MLP neurons of a small language model. Each row is named by its layer, matrix (gate and up: input weights; down: output weights) and neuron, and shows model dimensions 64-127. Each number is 50 + 10 x the weight over its row's rms, rounded and kept within 0 to 99. A neuron's up and down rows have the sign that makes its largest values positive.
After each neuron's rows, "raises" lists the tokens whose logits its output raises most directly, leaving later layers aside.

L8.gate764:41 60 55 57 46 43 81 58 56 40 42 66 66 74 61 61 62 46 45 67 63 37 47 45 44 64 47 42 36 44 48 39 64 48 51 50 34 59 45 41 46 51 57 61 53 49 58 46 52 42 61 51 50 52 51 68 39 49 45 42 50 55 68 52
L8.up764:51 53 56 63 47 44 51 74 45 37 45 54 49 60 60 51 41 57 51 58 43 35 49 45 46 51 37 59 56 41 52 64 59 49 40 35 47 43 41 35 44 40 74 52 35 37 64 64 70 53 60 59 56 48 70 68 54 52 54 45 67 45 33 61
L8.down764:30 44 58 51 36 40 59 63 52 25 38 59 42 56 59 54 60 57 40 72 62 53 50 63 48 57 64 51 57 59 45 41 49 49 50 29 40 46 53 40 51 57 63 64 53 64 44 57 50 39 44 39 46 56 63 48 55 56 57 43 44 72 47 55
raises: "ines", "ises", "ix", "ires", "rd"

L8.gate89:46 48 49 64 35 48 52 71 65 50 51 47 57 36 58 37 42 41 67 47 49 55 62 51 45 40 50 49 42 66 65 55 61 55 50 42 34 55 50 49 48 59 45 49 41 46 56 68 68 45 53 40 54 31 42 41 54 43 84 49 59 48 44 51
L8.up89:23 37 55 69 65 46 56 46 72 69 59 50 59 52 58 60 45 47 49 48 52 37 64 55 42 39 19 37 46 48 44 70 53 29 48 45 20 45 55 49 52 46 47 46 46 41 38 55 60 53 39 29 58 46 56 50 44 55 54 51 52 38 61 45
L8.down89:66 56 69 53 59 59 65 66 48 28 65 42 36 50 53 59 53 59 47 38 49 41 72 51 50 48 54 55 56 58 47 44 45 34 36 51 42 47 34 44 52 66 49 49 56 45 54 58 44 47 52 54 48 41 48 62 51 39 51 54 80 56 36 46
raises: "ks", "k", "ky", "c", "ches"

L7.gate256:50 53 53 55 43 47 38 57 51 47 52 52 51 56 42 40 48 55 51 64 65 31 38 64 37 43 52 43 45 64 53 57 43 21 40 58 62 49 65 55 48 53 38 65 61 67 57 56 59 46 43 64 43 60 30 54 52 52 63 40 54 45 57 63
L7.up256:48 43 59 61 30 41 59 51 52 37 52 43 74 65 40 40 56 49 45 47 61 44 40 50 38 46 39 39 48 52 51 47 53 45 49 63 52 56 57 75 42 58 51 44 41 55 45 71 66 38 57 59 60 57 43 52 44 55 61 43 48 58 51 83
L7.down256:64 54 57 53 49 36 50 57 56 53 71 52 38 64 70 50 60 53 39 64 66 52 28 57 63 54 59 45 46 44 64 49 44 39 55 55 56 56 67 56 53 49 59 58 41 57 51 47 58 67 37 51 52 42 44 45 63 61 58 51 44 56 50 55
raises: "ies", "gin", "ial", "th", "y"

L6.gate740:51 65 55 69 57 53 57 33 68 51 50 59 50 49 50 39 56 48 60 49 77 51 41 34 62 56 70 41 45 56 59 63 54 46 61 44 44 59 63 47 69 54 64 42 44 47 25 38 63 46 52 27 49 44 72 35 47 56 46 61 39 53 37 55
L6.up740:59 31 60 66 55 53 67 53 51 46 62 68 39 53 49 58 52 48 41 61 61 48 17 65 49 55 54 46 56 65 45 63 57 51 51 46 51 42 46 47 53 53 46 57 54 68 39 46 58 35 47 49 69 49 54 54 50 60 52 34 61 61 62 46
L6.down740:48 58 45 39 51 56 55 57 68 64 38 56 37 31 34 58 47 36 63 45 52 59 47 51 49 38 61 49 60 50 53 64 56 49 38 64 36 46 50 47 73 49 56 40 42 49 49 44 56 52 55 37 46 45 52 36 47 41 62 52 56 69 52 60
raises: "enn", "atic", "ple", "ness", "abe"

L2.gate702:48 56 35 49 60 61 34 49 66 59 54 60 51 55 35 51 59 58 64 59 67 50 43 35 63 63 67 38 46 51 31 50 35 52 34 60 52 50 44 37 49 64 45 59 44 53 61 35 61 37 52 64 50 57 41 50 54 45 75 55 54 42 40 34
L2.up702:50 33 67 46 65 55 53 41 60 53 51 41 44 53 37 48 47 55 59 69 61 40 56 45 39 46 58 54 55 56 33 46 52 51 60 45 49 55 52 43 43 39 39 39 63 50 36 44 49 57 30 52 47 56 45 47 37 60 48 49 69 55 44 49
L2.down702:37 53 48 53 47 52 66 41 59 45 68 44 49 44 59 35 46 35 38 40 42 36 56 48 65 65 37 38 64 33 57 55 61 40 36 74 50 61 40 64 63 45 67 64 38 54 51 48 47 59 49 59 54 49 58 56 66 57 34 53 36 40 48 61
raises: "outs", "out", "iers", "aus", "Sport"

L8.gate248:57 50 24 53 45 58 45 63 55 44 46 43 43 44 63 38 65 42 31 76 55 60 60 56 43 49 50 46 63 56 48 39 56 69 51 50 56 23 37 49 54 57 55 46 53 39 56 49 57 59 29 39 31 41 45 48 38 34 31 46 62 50 40 42
L8.up248:49 61 60 56 42 75 64 47 48 47 61 49 47 54 46 67 51 40 59 46 59 59 46 65 63 55 44 52 47 51 52 27 45 36 62 37 46 60 41 45 56 64 57 44 59 44 35 55 51 54 63 46 32 46 47 49 37 61 44 63 41 57 57 48
L8.down248:49 72 37 45 49 49 50 55 65 37 56 39 50 32 44 37 61 36 67 47 40 63 52 43 60 34 59 41 38 61 59 49 52 58 49 50 55 66 55 53 52 51 32 50 46 43 44 51 39 55 48 61 46 60 45 57 48 41 45 46 71 68 57 36
raises: "}", "ction", "tle", " basis", "ox"

L7.gate737:55 35 68 46 47 49 51 38 56 60 36 45 55 58 36 31 46 41 36 36 55 61 47 41 67 54 57 47 49 54 62 46 58 37 53 57 66 66 57 44 62 41 39 53 65 59 49 66 60 49 41 64 39 55 51 38 41 49 51 45 21 35 56 52
L7.up737:35 56 35 38 45 46 60 44 53 44 60 58 49 56 47 49 45 30 47 36 42 57 27 54 52 40 58 49 41 50 37 44 43 37 51 52 46 60 48 41 49 37 41 50 56 61 34 44 52 63 44 56 33 51 53 38 51 62 32 38 44 31 71 61
L7.down737:67 50 53 66 41 49 46 48 49 64 57 47 40 41 35 37 48 51 49 51 68 49 43 48 57 57 62 67 69 44 71 64 42 31 43 48 56 58 66 59 41 42 43 51 61 60 53 50 40 46 28 58 49 33 39 35 58 27 40 53 43 55 45 54
raises: "l", "ler", "icial", "ls", "ical"

L8.gate688:48 49 50 48 50 47 26 64 60 57 54 49 48 66 57 59 51 47 39 50 27 47 50 29 63 53 32 46 45 53 37 48 56 52 40 42 45 32 49 40 42 48 46 42 48 60 44 52 35 42 51 55 48 46 51 56 37 49 67 51 59 68 41 56
L8.up688:63 55 58 34 41 45 30 38 62 46 34 64 48 57 49 28 41 40 49 60 55 51 51 41 58 60 44 55 48 49 63 45 65 50 57 51 59 38 60 60 45 45 62 62 65 59 58 30 50 51 50 54 54 37 50 55 25 59 62 45 54 38 42 49
L8.down688:49 72 48 47 47 49 62 48 60 47 36 50 52 55 62 38 44 23 44 46 65 43 41 50 45 44 58 60 42 55 56 53 38 40 64 56 62 41 61 37 47 64 45 48 56 57 61 53 38 64 55 53 38 55 44 50 59 49 41 53 38 58 48 65
raises: "lies", "lim", "lie", "lo", "fort"

L2.gate629:57 39 36 43 47 45 32 40 49 31 37 43 48 45 49 68 33 54 47 53 65 56 39 71 59 38 27 46 48 53 49 46 66 44 49 54 49 44 42 50 34 54 53 35 51 50 49 49 33 22 45 51 47 37 57 56 46 41 50 57 44 54 40 52
L2.up629:47 45 48 53 58 40 29 55 49 51 65 61 60 43 26 56 46 48 62 51 55 41 68 65 37 55 49 56 66 69 58 49 49 60 55 32 46 57 61 46 37 62 50 35 47 45 54 39 66 50 56 48 39 56 51 31 59 46 35 53 62 50 44 49
L2.down629:45 42 61 47 56 39 34 48 52 34 51 35 44 45 36 59 27 58 44 52 53 54 67 63 62 64 42 60 44 62 53 42 48 44 55 60 39 50 61 48 34 58 50 18 31 54 42 38 35 59 63 45 35 51 73 47 51 45 37 57 43 47 42 65
raises: "ort", "w", "prise", "wick", "red"

L8.gate134:55 41 56 51 40 34 28 40 54 52 52 51 52 48 50 60 73 50 66 50 61 60 64 39 57 48 70 35 54 46 48 51 45 37 56 55 42 62 40 67 67 41 48 54 48 63 51 53 49 52 45 47 53 43 62 45 66 52 47 37 38 60 47 42
L8.up134:60 33 31 58 64 53 28 69 43 65 55 40 58 53 51 47 51 57 60 44 66 52 37 56 45 20 71 35 54 52 33 70 62 51 48 54 29 34 48 58 50 47 48 63 36 53 44 45 58 56 49 52 41 54 65 55 52 53 59 50 65 51 60 51
L8.down134:55 54 49 38 51 61 46 50 37 71 53 64 49 57 45 45 39 61 61 35 51 47 46 44 52 51 29 64 56 34 49 64 29 56 59 41 38 57 66 60 68 52 47 46 63 48 50 52 41 54 56 44 53 52 54 57 47 37 40 39 54 29 66 62
raises: "ath", "ater", "ap", "ates", "ower"

L8.gate2:48 45 55 57 32 61 58 58 47 51 62 46 49 40 45 38 65 54 55 57 54 50 35 48 61 58 64 50 67 54 44 57 49 42 41 59 58 60 60 67 48 38 47 69 58 47 59 43 48 62 31 49 32 41 53 50 33 53 50 54 38 52 58 56
L8.up2:38 48 40 58 49 69 47 73 49 45 38 56 57 50 42 43 50 40 45 52 44 50 39 57 47 50 53 42 45 45 46 53 59 66 53 41 65 54 65 41 46 39 54 75 59 61 55 61 71 58 28 57 47 54 68 55 38 44 57 52 39 53 52 45
L8.down2:48 46 49 40 51 53 28 62 59 41 52 55 50 26 58 58 75 65 62 60 67 44 53 50 50 39 52 42 59 39 46 66 44 48 41 57 58 45 58 54 32 38 43 50 63 38 69 59 38 23 51 54 38 50 60 43 29 64 62 49 47 53 57 38
raises: "ied", "ically", "ies", "iers", "ys"

L7.gate10:43 51 57 51 42 61 34 47 60 56 41 53 53 58 60 66 47 33 59 55 33 41 63 40 46 46 66 43 54 54 55 48 57 54 51 32 57 60 46 55 33 36 48 45 56 39 80 57 47 39 51 32 49 50 56 57 47 50 52 51 47 44 53 56
L7.up10:32 57 72 53 62 64 53 58 67 64 40 50 45 59 47 52 55 41 72 45 56 57 59 37 63 51 52 39 60 61 62 53 54 66 46 51 48 62 36 47 37 34 46 35 40 48 66 60 50 41 61 44 56 54 50 49 55 43 52 49 53 57 53 45
L7.down10:69 40 50 40 53 37 56 62 55 43 81 44 57 53 40 48 51 55 45 55 47 52 50 51 44 50 40 52 56 49 59 45 55 47 53 45 61 57 49 68 42 67 71 61 57 63 52 58 61 48 53 60 53 61 53 60 40 53 61 51 30 58 36 53
raises: "rain", "imate", "imi", "ima", "one"

L2.gate463:36 56 51 50 57 49 46 46 48 46 47 39 68 55 45 43 48 62 37 58 34 28 49 69 56 50 29 63 49 38 48 39 45 68 38 56 62 57 55 68 77 60 60 57 54 50 50 43 68 49 37 59 47 65 41 50 57 43 36 49 56 46 36 62
L2.up463:33 40 44 50 41 63 47 57 37 55 45 48 59 60 57 47 58 63 35 49 52 57 36 45 35 50 55 55 71 30 59 50 49 42 51 35 52 46 38 63 55 53 42 51 64 54 33 57 54 27 52 64 57 69 49 35 58 55 55 63 42 38 42 61
L2.down463:63 43 51 38 49 43 54 63 65 44 50 64 24 33 51 60 42 44 42 45 57 71 66 38 51 29 59 36 48 62 42 55 70 50 68 43 43 42 45 47 26 46 53 51 39 41 58 67 40 55 47 41 62 43 45 52 43 65 56 57 43 53 57 36
raises: "ician", "ical", "ically", "ney", "ely"

L2.gate541:40 52 41 51 47 40 37 55 49 57 50 45 49 62 63 43 52 71 52 57 31 49 57 51 62 44 61 72 45 37 49 52 54 47 40 48 48 45 38 51 61 48 57 34 59 56 53 49 53 52 44 69 52 54 65 56 56 29 42 54 65 62 56 50
L2.up541:40 56 42 33 57 43 39 58 57 67 73 52 35 55 45 44 66 57 41 61 44 35 59 46 55 35 59 62 50 61 42 29 50 58 43 61 53 46 54 57 41 38 65 56 55 61 54 57 40 65 60 53 51 49 41 50 49 63 53 37 57 53 47 39
L2.down541:30 59 51 47 35 51 33 49 49 41 48 48 45 62 50 52 49 52 44 55 39 47 58 61 58 55 55 64 55 42 43 60 54 36 44 59 52 49 59 54 56 67 41 29 49 45 54 48 63 40 56 62 55 60 72 51 63 47 49 56 63 57 53 61
raises: "play", "di", "ti", "se", "ordin"

L8.gate685:67 51 61 64 41 67 38 61 49 45 48 68 51 39 35 73 48 47 51 50 53 41 47 48 51 56 56 58 33 42 62 28 43 57 51 60 64 30 50 45 41 56 49 56 58 46 49 36 37 64 49 50 65 49 50 44 47 39 39 62 54 59 53 50
L8.up685:51 59 55 36 30 58 41 57 62 55 59 50 43 32 45 52 48 56 47 36 34 50 41 41 67 52 46 56 55 73 54 51 51 57 44 41 56 49 58 36 57 40 53 69 47 67 52 62 45 35 63 41 55 68 77 51 36 44 54 43 42 55 55 46
L8.down685:49 40 44 35 54 34 62 53 45 70 46 60 39 61 64 43 46 51 65 49 47 50 44 43 52 53 37 46 42 40 34 62 30 51 50 39 45 50 65 46 46 65 54 40 78 30 48 38 24 41 50 54 53 57 45 64 42 60 39 56 46 51 38 46
raises: "yle", "yn", "yl", "aging", "eler"

L8.gate186:62 65 71 41 58 44 62 52 56 50 45 51 48 65 63 42 46 42 60 42 49 46 53 50 61 52 34 45 74 47 36 56 41 58 43 48 59 54 58 63 41 59 44 59 31 52 25 42 51 42 62 41 40 35 60 43 41 47 52 49 41 48 56 64
L8.up186:44 49 63 56 55 36 41 50 33 53 66 51 43 47 56 43 47 58 68 62 44 50 58 31 46 46 57 64 48 58 61 66 43 40 57 59 62 49 39 47 48 53 44 37 49 52 33 57 38 56 41 59 47 39 57 45 26 36 63 45 68 29 33 43
L8.down186:54 56 45 41 55 46 55 65 50 32 61 46 64 55 64 49 42 59 42 55 59 50 47 40 48 49 53 53 49 21 55 40 39 61 54 55 43 51 51 44 57 49 30 57 36 67 47 53 65 76 44 45 55 50 29 69 65 57 46 54 52 53 52 33
raises: "ly", " appearance", "gin", "au", "lain"

L8.gate132:50 44 57 65 49 56 54 50 57 56 40 48 55 47 26 48 56 62 43 62 53 40 67 35 39 60 47 53 45 61 67 41 53 53 44 64 47 41 51 42 47 63 36 43 42 49 61 48 40 60 45 42 51 44 50 40 33 54 26 39 56 66 45 49
L8.up132:62 50 55 53 58 62 64 61 58 50 52 59 31 46 67 64 54 47 32 58 52 52 51 72 41 40 71 55 49 45 52 44 37 69 55 35 58 55 45 44 39 49 74 55 52 47 38 51 38 41 58 50 48 60 59 49 51 58 39 51 28 60 40 52
L8.down132:51 55 42 48 38 52 42 25 47 32 28 51 45 67 40 42 49 50 47 52 39 63 64 32 50 62 50 61 54 54 48 60 72 50 50 61 45 47 61 48 61 44 42 32 52 33 51 37 44 47 61 36 54 59 47 60 38 51 36 43 44 52 41 45
raises: "ld", "iter", "ito", "istic", "itation"

L8.gate57:71 40 42 42 47 37 48 45 66 43 61 54 41 41 44 33 67 46 26 55 30 51 40 54 56 40 60 51 55 62 55 63 46 46 43 42 33 59 46 52 49 46 44 43 52 38 41 59 62 65 41 50 35 43 48 53 61 35 45 56 60 48 43 59
L8.up57:52 53 47 64 65 63 44 34 58 36 44 47 70 54 52 51 51 51 49 67 52 28 53 59 59 64 58 59 51 50 65 43 49 56 52 66 44 46 51 62 34 54 55 52 30 42 50 48 56 43 45 30 48 47 53 46 53 59 60 45 63 45 46 50
L8.down57:55 42 73 61 52 58 47 46 56 58 37 49 61 33 39 48 72 52 42 47 51 70 39 59 60 56 75 46 42 42 74 43 49 59 56 38 41 47 57 38 51 49 46 51 62 48 50 53 42 34 55 55 51 32 54 63 60 41 49 54 43 38 47 70
raises: "led", "sha", "shi", "side", "sburg"